config.toml
num_hidden_layers = 24
hidden_size = 640
num_attention_heads = 8
num_key_value_heads = 8
head_dim = 128
intermediate_size = 2560
vocab_size = 32768
hidden_act = "gelu"
norm = "layernorm"
norm_place = "pre"
norm_eps = 1e-05
positions = "learned"
qk_norm = false
attn_scale = 0.0884
bias = "none"
tie_word_embeddings = true
parallel_block = false
init = "normal"
init_std_qkv = 0.0169
init_std_o = 0.00244
init_std_up = 0.0169
init_std_down = 0.00244
optimizer = "muon_variant"
learning_rate = 0.0138
lr_mult_qkv = 0.4
lr_mult_o = 1.24
lr_mult_up = 0.627
lr_mult_down = 2.0
beta1 = 0.93
lr_head = 0.00804
max_grad_norm = 1.0
warmup_steps = 200
schedule = "wsd"
decay_fraction = 0.307
decay_shape = "linear"
final_lr_fraction = 0.0
batch_tokens = 131072
max_seq_len = 384
doc_mask = true
train_tokens = 922900000
max_steps = 7042
dataset = "wikipedia_en"
MLP neurons of a small language model. Each row is named by its layer, matrix (up: input weights) and neuron, and shows model dimensions 112-207. Each number is 128 + 24 x the weight over its row's rms, rounded and kept within 0 to 255.
A block is one neuron, or neurons of one layer that tend to fire together. After each block is what it responds to, as a language model described it from the Wikipedia text at the highest values.

L10.up202 [ 72 146 144 143  92 117 138 164 126 103 141 144  76 143 108 127  93 148 130  97 152 119 103 126  91 135 151  91 120 135 112 139 122 145 159 131 182  85 141 141 132 117 144 157 132 147 159 156 137 164 150 137 136  84 127 153 154 177 126  74  90  95 122 160 153 135  90 119 143  94 147 104 142  92 150 132 150 101 158 108 120 125 111 134 102 145 177 145 172 132  99 133 135 135 129  79]
L10.up448 [137 127 175 138 125 142 140 131 181  83 172 103 137 142 137 102 170 105 117 164 115 129 130 124 159 139 150  89 133 145 132 106 134 160 136 158 125 145 164 141 116 119 110 104 108 184 164  89  84 154 157 133 109 113 113  97 127 101 115 146 114 112 139 145 129 129 116 144 121 110 201 142 123 143  92 115 181 100 126 122 131 131 124 142 119 152 121 102 147 150 168 141 160 110 187 112]
L10.up758 [151 130 156 112 106 118 138 130 126 109 118  87 109  98 144 137 111 130 125 122 118 135  99 170 152 112 121 144 138 121 190 163 149 141 109 150 165 105  88 129 132 156  89  80 140 133 117 143 144 102 129 172 107  87  93  85 178 133 162 176  78  99 141 108 178  80 142 134  87 142 104 108 128 170 104 171 126  73 138 147 141 112 168 130 105  92 129 136 135 146 125 117  99 114 141 133]
L10.up764 [120 135 123 129 160 128 133 136  99 114 167 126 111 117 126 100 151  85 146 105 128  80 114 142 121 110 123 127 161 141 196 109  79 146 104 135 132  76 120 107 112 132 132 144 160 112 124 135 104 132 108 122 149  92 176 178 126 141 107 135 171  78 131  87 137 125 142 144 118 130 137 156  95 113 105 111 130  77 152 104 147 144 120 140 122 119 180 157 148 122 111 124 113 113 155  94]
L10.up807 [131 153 142 107 139  97 166  89 105 110 140 119 126 116 132 142 116 116 132 140 104  91 133 145  90 112 128 140 130 166 130 124 102  77 119 165 161  98 128 106 125 101 115 128 115 141 105 114 156 163 132 125 129 143 100 156 148 100 119 145 118 100 130  92 107 113  82 136 105 122 149 138 103 106 166 116 158 119 199 107 126 144 177 133 126  87 143 107 145 140 166 116 121 123 103 120]
L10.up1100 [ 88 101  85 165 106 126 125 164 102 139 141 132 102  76 124 125 112 104 117 150 129 160 161 109 110 127 140  53 130 141 178 162 121 131 128 116 144 114 136 123 109 116  95 137  80 182 122 125 145 131 140  83 126 146 149 144 128 157  89 141 116 147 163 109 153 103 159 176 109 149 156 109 168 108 182 112 108  72 129 101  92 122 133  94 118 135 138  79 115 152 116 139 101 100 134 107]
L10.up1250 [107 134 147 130 158 134 161 146  72 166 165 140 110 128 131 164 169 135 172 151 103 116 127 101 143  98 137 136 106 152 132 129 108 113 122 135 147  98 145 106 134 180 133 108 141 153 143 123 169 148 127 171 136 106 147 102  96 123 134 103 154 101 101  85 134 147 126 144 142 140 112 120 156 128 141 146 129 104 133  87 108 175 111 129 147 135 119 110 116 134  87  94 120  70 146 155]
L10.up2551 [151 166  72 115  78 129 135 120 117 152 143 115  81 106 148 135 114 152 111 150 135 106 159 126 162 114 163  81 143 162 134 114 140 137 122  80 120 114 171 114 190 117  97 125  87 155 103 100 122 151 163 105 151 131 166 117 116 125  88 118 108 130 123 160 152 108  80  95 130 150 121  99 103 143  93 120  81 144 146  94 162 112 128 144 141 130 120 152 147 113 128  90 180 120 123 110]
Words about where information or media is held or recorded, such as found in, sourced from, records, images, lists, survey, interview.

L10.up203 [ 52 146 148 128  94 103 156 170 135 159 108 138 144 189  83 181 122 131 103 140 121 147 109 157 149 126 145 125  94  99 128 173 142 172 149 186 154 122 106 107 143 162 130 116 133 119 130 162 142 141 141 140  93 122 115 148 130 113 130 119 111 130 124 135 145 141 162 118 130 102 137 140 135 109 134  89 143 158 131 155 152  99 158 114  97 128 147  83 156 152 151 134 142 149 183 123]
L10.up814 [ 89 128 114  99 132 114 157 121  95 131  87 151 158 101 126  77 118 121 148 125 132  84 134 109 123 130  98 141 134 103 132 104  99 138 117 139 146  91 115 160 122 152 134 125 106 140 150 107 138 133 136 130 140 134 133 151 122 149 107 111 101 118 103  88 155 103  78 137 159  98 144 109 146  97 120 140  95 134 122 117 175 109 154  95 125 108  96 164 139 189  91 104  81 152 172 126]
L10.up840 [122 151  83 124 102 147 173  94 115 140 129 126 143 119 116  99 150 145 125 120 172 110 181 169 131 150 109 140 165 154 163 112 110 132 132 122 120  96 115  92 111 127 129 134 171 144 145 133 118 154 126 127  91 118 133 154 163 117 161 131 153 117 124  97 126 112 111 143 114 140  97  82 143  92 125 126 187 139 112 165 144 156 118 133 117 170 113 103 117 117  85 163  69 113 131 108]
L10.up1880 [136 162 124 157 168 159 165 165 125 106 113 133 101 123 143 156 159 162  78 123  86 103 120 136 137 175 127 136 128 117 108 149  98 133 127 151 158 133 137 128 117 110 145 100 152 117 120 139 150 177 135 117 120 123 157  98  92 108 123 141 165 189 117 135 130 153 180 131 140 126 119 151 131 135  80 127 115 144  87 111 167 156 110 149 143 107 174 119 195 118 121 162 102 155 122 115]
L10.up2260 [116 163 118 150  83 128 151 111 149 135 154 116 163  88 153 136  86 142 144 109 171 159 102 145 150  92 108 119 102  92 111 135 142 164  80 106 139 169 155 139  97  87 100 145 134 114 117 152  94 143 102 122 146 131 140 105 131 133 124 181 117 124 136 140 143 117 152 120  98 127 149 111 118 133 170 172 147 204 103 178 122 159 110  94 108 129 128 126 122  92 112 102 106 116 129 116]
L10.up2396 [108 145 146 109 164 149 139 178 125 144 138 106  83  76 134 106 170 110 193 163 110 169 171  93 130 129 160  86 113 159 127 117 140 120 135 127 121 136 153 146 112  99 106 129 143 152 108 154 108 150 122 109 128 121 146 112 123 111 152 125 103  85 199 124 178 122 134 129 123 135 146 113 153 100 129 140 141 146 127 120 145 122 128 125  90  87 132 132 163 138 111 153 113 105 122 105]
L10.up2489 [136  93 108 101 161 118 170 147 175 106 101 126  98 125 163 152 149 125 135 128 143 143 119 115 105  93 109 146 171 172 139 107 119 120 137 131 141  95 126  83  96 145 169 124 152 121  88  98  74 140  93 121 123 119 168 101 142 159 106 113 153  94 117 132 120 152 141 103 101 112 114 169 147  98 148 121 102 129 102 121 120 146 107 136 136 158 147 133 142 132 140  86 119 127 144  92]
L10.up2544 [173 170 127 150 103 140 141 134 127 129 107  85 162 140 119 170 154 145 168 154 127 142 101 148 124 103 133 152 145 128 138 152 126 151 130 131 149 110 113  92  92 127 140 109 185 116 126 113 144 155 181 142 156 100  99 173 141 151 111 129 126 133 121 100 139 112  97 130 140 142 137 127 155  98 145 148 124 136 111 139 155 172 147  62 130 144 116 159 164 116 103 138  91 113 129 103]
The first word of a sentence's predicate after a long subject, usually a main verb (earned, gave, strengthened, turned, debuted), sometimes to or and.

L4.up1171 [171 108 105 127  68 124 127 123 139  80 126 143 105 130 132 140 144 126 127 107 156 173 129 138 146 147 123 141 158 143 135  94  88 108 101  88 146 104  85 122  68 131 122  87 104 126 104 135 170 158 119  94 116 122 147 125 171 168 113 126 164 144 143 113 132 119 128  87 143 123 132  98 161 124 166 158 138 137 162 128 123  82 138 153 132  75 106 124 171 138  88 111 158 114 140 124]
L4.up1644 [110 127 146 114  83 100 119  91 147 158 160 105 150 119  89 173 110 151 176 117 166 144 114 137 133 131 136 139 123 108  91 150 124 117 144 111 120  98 121  84 104 125 114 122  96 126  94 120 125 168 150 104 181 134 117 165 143 134 118 110 121 150 138 143 128 171 144 171  98 125 159 164 166 167 121 131 124 158 150 111 112 128 127 133 174  90 163 119 133  94 140 116 157 154 125 135]
L4.up1777 [ 96 139 153 131 131 127 146  97 129 106 150 143 145 108 149 131 140 162 129 134 161 177 140 117 128  65 152 137  71 163 125 123 159 170 159 129 107 111 100  98 114 109 133  75 113 138 151 135 139 162 153  96 196 107 128 146 171 113 116 131 149 111 117 128 124 130 139 126 141 108 125 116 111 137 176 129 170 134 124 118 176 187  85 161 142 163  98 141 121 101 125 137 164 101  98 116]
L4.up1854 [ 63 122 124  91 123 123 133  87 173 122 176  97 153 118 120 126 141 167 117 116 110 130 123 128 159  98 125 100 149 119 109 105 156 108  83 149 103 132 103  99 116 111 138 149 124 108 134 143  99 105 136 139 111 135 158 108 165 111 144 119 144 127 153 164 112 114 143 137  69 110 178  99 124 148 123  75 107 133 161 125 150 140 112 128 108 139 143  76  98 125 138 124 126 114 144 132]
L4.up2020 [ 93 149 123 152 141 152 102 136  93 143 119 117 132 120 124 150 115 136 126  96 161 110  59 116  99 107 106 138 133 102 126 147  93 110 148 128 120 118  87 119  83 115 123  88 125  91 105  95 154 116 148 154  97 156 162 121 109 142 173 114 119 166 152 118 115 115 110 122 150 126 135  78 148 131 138 142 121 140 132  92 144 129 114 112 150 144 124 123 145  89 149 127 132 114 101 170]
L4.up2021 [129 171  82 151 124 130 120 101 148 102 149 107 143 110 141 133 124 143 146 136  93 134 120 103  99 118 100 141 133 145 128  71 171 157 123 140 132 131 107 107  99 148 128  99 108 137 150 102 115  83 158 114 168 138 142 167  96 120 106 110  95 150 160 119 161 116 150 132 116 130  74 148 148 156 113 110 133 130 119 154 144  88 166 150 149  94 139 143 103 124 103  92 175 140 144 142]
L4.up2194 [ 92 122 120 124 117  90 101  91 144 132 147 130 128 108 123 154  60  77 116 127 164 124 117 130 123  99 132 140  90 171 137 123 156  79 189  99 126 136  80 133 101 158  77 123 118 112 173 108 110 124 161 114 168 136 136 111 122 128 152 106 136 107 124 113 130  88 134 152 105 114  97 155 144 150 105 104 141 141 106 148 154 127 146 117 134 110 118 165 142 142 101 132 145 129 132 146]
L4.up2243 [ 91  99 151  88 114 130 134 172  99 125 133 150 142  92 105 147 104 138 132 109 176 151 124  98  90 112 148 119 118 182 117 115 107 138 104 134 125 129 129 114 139 161 174  84  97  99 194 117 118 138 147  64 157 136 128 137 173  96  93  83 128 107 120 120 115 126 132 132 159 128  68 182 146  95 176 113 148 102 120 126 118 102 141 113  76 113 194 156 141 107  97 112 143  89 109 113]
Prepositions and subordinators opening a new clause or sentence, mostly "in" after a period or comma (", in August 2016"), also After, Under, While.

L10.up21 [127 124 100 107  71 109 108 142 100 112 136 135 104 109 111  83  87 202 121 158 151 126 115 140 129 117 110 153 140 139 101 136 133 145 147  87 133 132 140 135  88 171 130 115 146 187 131  98 145 101 115  80 101 128 142 106 109 106 131 182 100 198 128 163 121 119 142 163 110 113  95  72 162  65 144 141 113  95 116 113 134 120 160 122 147 198 136 117 111 108 111 129 122 133 152 161]
L10.up775 [102 139 143 104 134  86 165 126 146  91 109 161 187 118 106 122 123 132 108 142 145 146  74 108 109 134 139  91 126  99 176 129 125 132 146 129 114 150  96 134  91 161 113 140 136 147 150 125 127 121 106 118 146 111  98 141 141 124 120 132 104 121 157  99 169  93 153 153 114 129  87 103 151 123 130 112 150 145 205 109 173 140 104 110 125 158 136  65 143 149 107 151  97 119 141 106]
L10.up1252 [184  92 119 122 130 151 112 124 111 101  94 127 123 143 146  80 164 123  72 144  93 120  99 111 136 149 155 118 112 100 108 163 155 131 117 139  86 104 157 142 152 117 139 133 112 163 144 139  93 140 173 178 128 141 141 132 108 128 112 172 119 128 110 104 141  86 164 130 132 146 147 106 112 111 114 152 126 165 106 117 120 151 110 118 125 152 133 108 153 133  91  90 158 149 141 133]
L10.up1468 [149  97 121 101  87 157 121 117 155 136 146 118 125 117 159 139 100 134 172 147 139  96 152 123  47 112 184 170 139 133 137 175 117  88  98 166 131 141 133 147 158 161 114 159 121 145 179 124 109 105 135 166 161 134 127 160 167 117  73 124 184 128 129 113 107 101  79 114 129 130 167 167 137 100 153 125 141 109 138 161 123 114 128 127 138 118 131 135 163  76 119 126 113 126 128 131]
L10.up1541 [118 107 139 122 170 146 128 141 128  42 130 139 135 113  90 121 103 130 126 136 111 120 147  99 113 108 123 154  99 105 156  84 121 107  98 109 138 136 103 183 143 138 129 109 169 148 132 118 132 166  97 107 139 133 100 138 144 123  94 156 130 131 103 106 133  90 138 142 151 150  99 113 149 113  89 111 148 152 165  91  95 105 159 142 151 145 142 118 155 114 135 164  99 142 128 136]
L10.up1709 [154 123 131 166 169 115 136 171 110  81 134 119 143 111 131 142 132  82 150 120 172 155 106 141 137 104  91 131  94 118 134 128 133 122 124 154 138 148 123 110 141 135 109 129 183 131 113 192 139 164 134 110 136 108 130 137 153 106 139 155 160 127  87 114 153  85 121 120 123 121 128 105 133 138 143 121 127 137 104 139 109  83 140 112 148 123 168 161 137 111  95 144 155 138 105 149]
L10.up2200 [126 109 156 132 144 152 151 140  95 145 168 113 100 115 121  91 135 110 131 139 109 114 164 123 124 106 112 161  91 113 119 102 141 124 110 110  98  97 114 123 119 103 125 125 169 110 141 118 146 143 101 129 123 129 101 123 156  54  91 188  80 125 117 133 151 160 145 119 135 105 154  93 150 164 123 144 152 151 152 173 141 104 113 116  97 121 124 103 149 123 107 139 135 118 137 139]
L10.up2300 [137 131 123  94 111 170  97 125 145 110 142 109 103 141 101 139 120 109 113  91 123  86 106 133 121 140 110 113 119 119 122 158 100 107  99 129 150 152 110 126  98 142 182 116 126 160  94 138 145  52 126 171 129 115 121 125 127 122  96 100 112 160 127 119 171 143 114 134 109 168 137 129 117 137  96 118 148 126 151  79  90 108 112 148 137  81 129 118 143 131 142 120 100 118 155 138]
The preposition "in" opening a new clause or sentence, usually before a year or date, e.g. "and in 1914", "In March 1942"; occasionally "she".

L21.up1594 [109 141 118 108 151  95 127 124 117  80 107 118 112 133 175  82 105 118 164 106  89 105 117 129  73 129 165 139 146 128 112 156 124 139 150 103 143 105 145 152 126  86 143  85  87 139  91 145 108 112  97 113 155 156 119 127 130 139 112 129 127 136 110 135 117  95 122 121  68  95 139  93 106 175  76  93 106 145  80 116  80 149 116 180 153  89 138 135  96 155 142 106 147 147 134 169]
Prepositions and separators like in, to, of, from, commas and table bars that come right before a place, country or date name, as in "sales in the United States".

L10.up1023 [161 100 132 127 148 138 130  69 119 160 140  99 142 139 100 144  94 117 125 134 127 149 204 121 148 102  95 147 119 134 113 115 115  91 111  95  93 160  69 131 126  81 146 134 140 132 105 102 126  88 117 135 133 107 117 124 108 106 103 116 124 123 141 136 122 127 123 130 154 108 155  92  75 175 112 125 156 121 166 106 111 155 128 120 123 137 122 128 151 136 164 103  77 115 131 161]
L10.up1364 [175 115 165 111 124 168  96 114 111 163  99 101  87 119 120 153 107 123 123 111 128 135 102 114  96 114 152 147 134 129 151 106 125 145 139 146 139 116 136 159 178 105 139 159 152 152  96 117 194 146 132 112 105 141  34 126 129 167 160 126 135 134 150 133 131 189 121  98 129 132 138 135 157 116  97 134 117 132 120 104 157 146 176 118 132 123  97 126 121 154 132 125 111 115 116 134]
L10.up1876 [139 113 116 103 152 101 129 101 174 120 153 126 116 141 155 128 100 156 137 101 158 137 108 109 127 139 162 126 129 115 117 127 103  86 132 128 107  88 147 107 148  66 139  99 151 116 171 155 121 147 126  84 104 166 116  98 143 160 136 194 141 133 144 144 105 155 149 145 104 122 142 139  64 178 119 151 119 134 101 140 143 152 173 178 134 100 156 169 132  95 124 126 148 154 153 115]
L10.up1952 [127 131 112 150 141 116 121  98 124 138 150 100 170 149 140 126 130 126 119 136 119 132 153  74 139  97 119 113 189 111  95 163 132 126 118 107 121 130 133  93 149 120 133 105 179 111 105  98  86 129 118  91 148 138 126 122 152 118 122 137 155 134 150 120 132 158 173 109 131 121 111 118 125 125 109 145 144 184 175  98 121 135 146 102 109 103  82 142 113  91 107 112 172 113 119  78]
L10.up2157 [101 121  90 113 133 125 136  96 146 110 156  63 146 148 147 108  75 136 116 133 174 169 181 107 128 154 112 104 144 126 144 122 137 102 145 176 133 135 124  79 151 137 114 113 118 112 130 174 121 152 134 138 123 107 119 140 139 127 120  96 151  99 129  67  83 115  93 149 127 164 143 101 115 109 134 151 141 131 125 174 121 115 122 138 118 149 157 128 155 140 131 130 148  68 146 111]
L10.up2291 [153 160 109 101 158 141 146 111 158 101 142  90 148 144 124 111 116 114 135 153  94  84 132 147 119 127 150 104 129 114 144 127 133 109 121 117 167 138 132 123 155  66  74 131 140 104  91  81 156 143 125 145 153 156 140 136 107 134 135 106 147 107 133  99 131 164 108 103 109 102 178 126 115 109 164 125 179 149 125 171 150 123 140 143 100 130 152 107 149 117 128 115 154  94 151 128]
L10.up2390 [114 131 129 116 124 127 155 122 105 136 138 123 109 158 132 144 165 119 144 127 135 139 126 144 166 135 129 108 138 108 144 130 133 109 171 144 131 133 166 151 160  96 151 151 168 163 155 151 149 115 129 100 117 123 128  91 192 114 121 127 152  75 108 115 106 124 118  97 127 130 107  55 128 143 125 154 121 155 147 106 119 129 125 160 128 118 105 130 131 123 125 104 168  99 119 101]
L10.up2428 [ 63 103 122 126 129 100  91 156 165 128  92 168  74 150 164 128 112 102  92 138 135 125 152  94 115 102 152 137 165 157 117 112 157 154 133 128 141 142 101 103 137 127 131 168  85 148 124 118 161 135 105 112 153 134 103 122 141 171 135 128 185  97 116 167 123 137 144 141 127 170 138 110 149 102  89  98 156  93 133 143 117 116 176 123 162 107 149 132 153 133 136 145 126  95 129  84]
Word-internal pieces of non-Latin script words (Greek, Arabic, Japanese, Devanagari) in parenthetical native-name glosses, e.g. Ἐλευθε-ρ-ία, حبيب-ي; weaker on mid-word pieces of Latin names, numbers and table cells.

L4.up31 [104 166 124 148  95 135 137 157 118 128  98 160 114 155 140 121 113 134 155 136 111 150 142  72 135 139 131 143 126 121 128 104 193 108 102 134 119 151 111 110 119 181 183 155 147 145 160 127 155 128 121  85 120 108  99 142 137 168 164 156  87 125 110 130 148 129 128 132 121 142 148 131 122 127  95 122 114 117 139 108 137 129  95 117 134 115 105 124 123 112 146 149 131 186 142  91]
L4.up899 [164 142 125 146  79  96 148 160  90 150 115  94 106  97 127 149 129 111 128 119 128 140 175 104 136  74 127 130 170 130 150 100 104 120 133 129 101  97 136 109 125 118 128 120 105 113 114 131 179 147 125 111 127 147 161 163 121 149 110 147  94 155 132 139  83 134 133 117 169 143 140  90 155 102 105 136 113 130 164 108 123 125 129  75 147 139 136 116 105 111 158 144 170 178 195 160]
L4.up1056 [114 105  83 149 145 145 155 152 165 146 165 128 127 170 123  96 143 115 121  99 103 130 109 162 104 150 108 144 125 145 151 121 116 152 128  91 166 155 146 106  90 141 160 120 128 143 162 125 142 131 140 144 138 110 103 137 108 147 108 164 114 124 140 101 116 134 113 158 154 135 177 135 118 164 114 118  92 116 156 137 105 167 181 152 107 146 116 130 146 161 113 121 131 114 144 107]
L4.up1311 [112 132 110 157 106 113 133 139 146 136 102 113 127 121 149 108 106  77 160 163 141 144 128  95 152 120 131 131 139 165 119 160 126 115  89 109  92 122 115  80 108 149 101 136  86 114 111 108 138 128 130 116  99 132 147 147 164 175 105 170 112 124 117  94 109 117 104 110 102 112 125 102 124 147 102 107  85 133 134 118 100 102 170 133 125 130 112 138 154  84 177 137 119 156 177 139]
L4.up1511 [115  70 103 143 113 108 153  91 133 144  84  80 111 164 146 112 167 124 107 140 121 139 139 109 145 103 166 127 180 148 133 108 104 170 104 118 133 161 140 100 155 158  90 109 116 101  77 124 147 116 147 118  98 124 122 132 160 133 141  81 131 139 148 119 128 143 122 115 122 151 125 137 105 108 100 143 126 127 139 121 115 140 155 106  81  87 110 140 115 132 125 146  95  88 145 110]
L4.up2191 [155 196  94 172 112 111 119  96 120 151 130 126 152  81 127 137 164 171 116 148 134 151 143 115 105 122 182 135  66 131  98 117 148 130 149 107 113 124 163  76  98  99 114 132 112 137 111 128 187 119  94 138 157 109 134 153 156 151 117 140  93 111 134 111 126 132  88  85 159 156 128 155 132 114 135 148 100 124 170  96 109 115 150  99 142 124  88 141 151 104 143 111 149 152 129 112]
L4.up2248 [122  97 124 143 132 144 153 110 122  92 147 142 128 114 104 120 120  74 159  94 120 111 111 135 115  85 137 117 140 134 149 149 119 145 145 101 117 152 130 141 106 129 119 134 168 101 131  99 108 116 153 140 102 175 146 107 110 133 102  90 108 112 124 125 163 122 149 150 131 139 148 110 152 106 114  93 124 149 160 170 121 133  73 140 120 167 148 157 151 132 153 144 145 182 127 104]
L4.up2447 [142 131 137 172 127 104 167 109 122  86 125 109  92  78 118 162 188 139 165  87 128 122 111  94 114  86 149  88  50 135 145 130 105 153 157 157  79 159 138 131 153 142 105  96 112 159 128 171 118 136 159 136 120 162 133 130 152  80 136 163 143 147 159 103 104 137 113 136 136 108 149 123 143 129 125 104 138 163 147 111 121 117  95 124 134  84 118 150 189 140 128 127  76 121 146 115]
Nouns and -ing forms naming an activity or process, often word-final pieces, such as research, sequencing, construction, treatment, modeling, plus a few prepositions like into, for.

L4.up293 [174 107 106 130 127 126 128 149 105 156 154  84 129 210 129 129 118 109 112 146 167 124 147 104 120 100 133 132 154 140  58 157 132  88 112 103 125 135  96 131 126 163 108 136  96 137 131 134 158  90 151 172 112 163 152 123 129 120 138 116 156  77 161 131 132 141 155 104 139  75  73 111 126 101 129 124 126 152 107  53 150 113 145 117 138 121 140 153 168 175 136 135 142 145 138  83]
L4.up766 [131 119 107 113 132 139 170 170 144 138 146 139 148 133 142 163 129 148 187 170 152 155 122 109 126 149 181 127 151 107 150 147 112 117 125  70 131 127 138 104  87 134 178 138 166 115 103 125 153 125 135 156 108  78 146 126 133 137 141 109 156  76 126 174 153 116 130 165 104 143 106 134 114 147 186 128 163 153 138 117 150 113 131 106 122 140 148 115 192 120 153 141 106 138 143 102]
L4.up1184 [ 99 136  98 125 116 141 126 137 129 132 148  73 135 117  89 121 128 107 153 159 165 111 107 133 107 125 135 142 144 108 105 152 137 134 128 127 141 134 152 118 185 104  90 107 124 143 126 132 130 136 131 108 119 105 151 114 136 134 126  88 138 121 105 131 148  88 121 156 114  91 105 113  99 141 144 125 169 150 117 121 115 132 157 106 167 118 130 138 145 141 138 119 117 124 123 116]
L4.up1455 [107 127 132 141 116 133 131 160 142 127 105 120 140 158 109 128 147  99 174 121 133 171 143 138 131 181 150 127 153 131 130 160 133 114 133 107 144 153 130 130  94 146 149 122 131 142 127 102  84 129 149 115 100 115  94 144 112 132  90 110 151  91 118 162 115 179 113 182 128 134 110 139  86 117 131 153 152 133 139 149 156  87 109  90 126 149 103 101 148 116 137 148 114 107 121 135]
L4.up2082 [135 109 117 106 107 113 111 160 122 181 125 144 132 117 103 121 153  86 170 147 162 123 110 137 112 152 154 126 135 155 106 134 116 153  97 124  95 130 104 114 115 145 110 123 105 162 124  71 180  94 115 100  58 113 109 168 110 128 167 151 129  91  98 108  85 142 128 115 133 141 103 177 108 158 128 121 139 114 155 136 136 115 153 134  93 115 142 152 160 124  81 149 125 105 120 143]
L4.up2460 [140 135 128 119 121 154 139 180 132 156 113 126 155 145 141 155 123 158 147 117 179 137 119  86 106 161 129  91 123 102 122 129 165 151 125  80 110  98 135 133 102 122 146 161 145 151 116 105  98 135 157 135 103  97 126 161 112 131 110 120 137  63 128 135 128 171 125 145 138 151 121  87 115 141 102 151 157 116 118 125  85 111 133 140 122 158 174  92 126 145 140 163 130 113 159 148]
L4.up2528 [125 153 100 148 134 168 159 139 130 155 111 162 145  81 163 144 115 112 167 112 177 141 125 112  93 129 156 144 162  88 101 170  98  92  93  97 137 136 146 135 140 145 173 113 142 152 102  86 138 139 148 110 131 122 125 130 107 127 144 136 162 109 124 142 154 129  84 117 127 167 119 107 113 121 170 127 154 144 133 138 137 110 127 118 142 130 141 155 162  99 140 122 137 115 138 129]
L4.up2532 [144 112 108 145  99 128 149 120 171 128 118 109 110 119  98 140 158 150 119  88 140 136 100 137 139 121 132 167  86 135 111 142 153 102 123  98 119 145 135 102 104 125 141 115 145 121 114 153 133 122 145 113 130  82 154 144 146 121 153 131 153  94 161 126 144 107 110 108 157 109 126  93 128 132 130 156 127 172 134 117 145 141 124 140 134 101 153 129 132 143 115 124  99  90 126  92]
Finite main verbs right after their subject, often the ending piece of a split word, as in distorts, laments, dissolved, ends.

L21.up2355 [125 133 157 141  89 126 126  94 133  83 132 116 118 132 158  90 147 137 141 125 146 165  92 105 136 119  83 166 128 103 102 115 137 136 135 112 152 125 106 144 123 135 134 165 170 148 154 161 107  87 142 167 165 107 134 114  98 148  86 165 124 114 118 157 117 130 150 125 135 130 172 125 125  84 135 125 108  93  90 140 152 131 105  81 118  76 140 100 113 147 114  95 124 101 103 146]
Fires on possessives, adjectives and noun modifiers opening or inside an object noun phrase before its head noun, e.g. their line-up, scoring average, religious genres.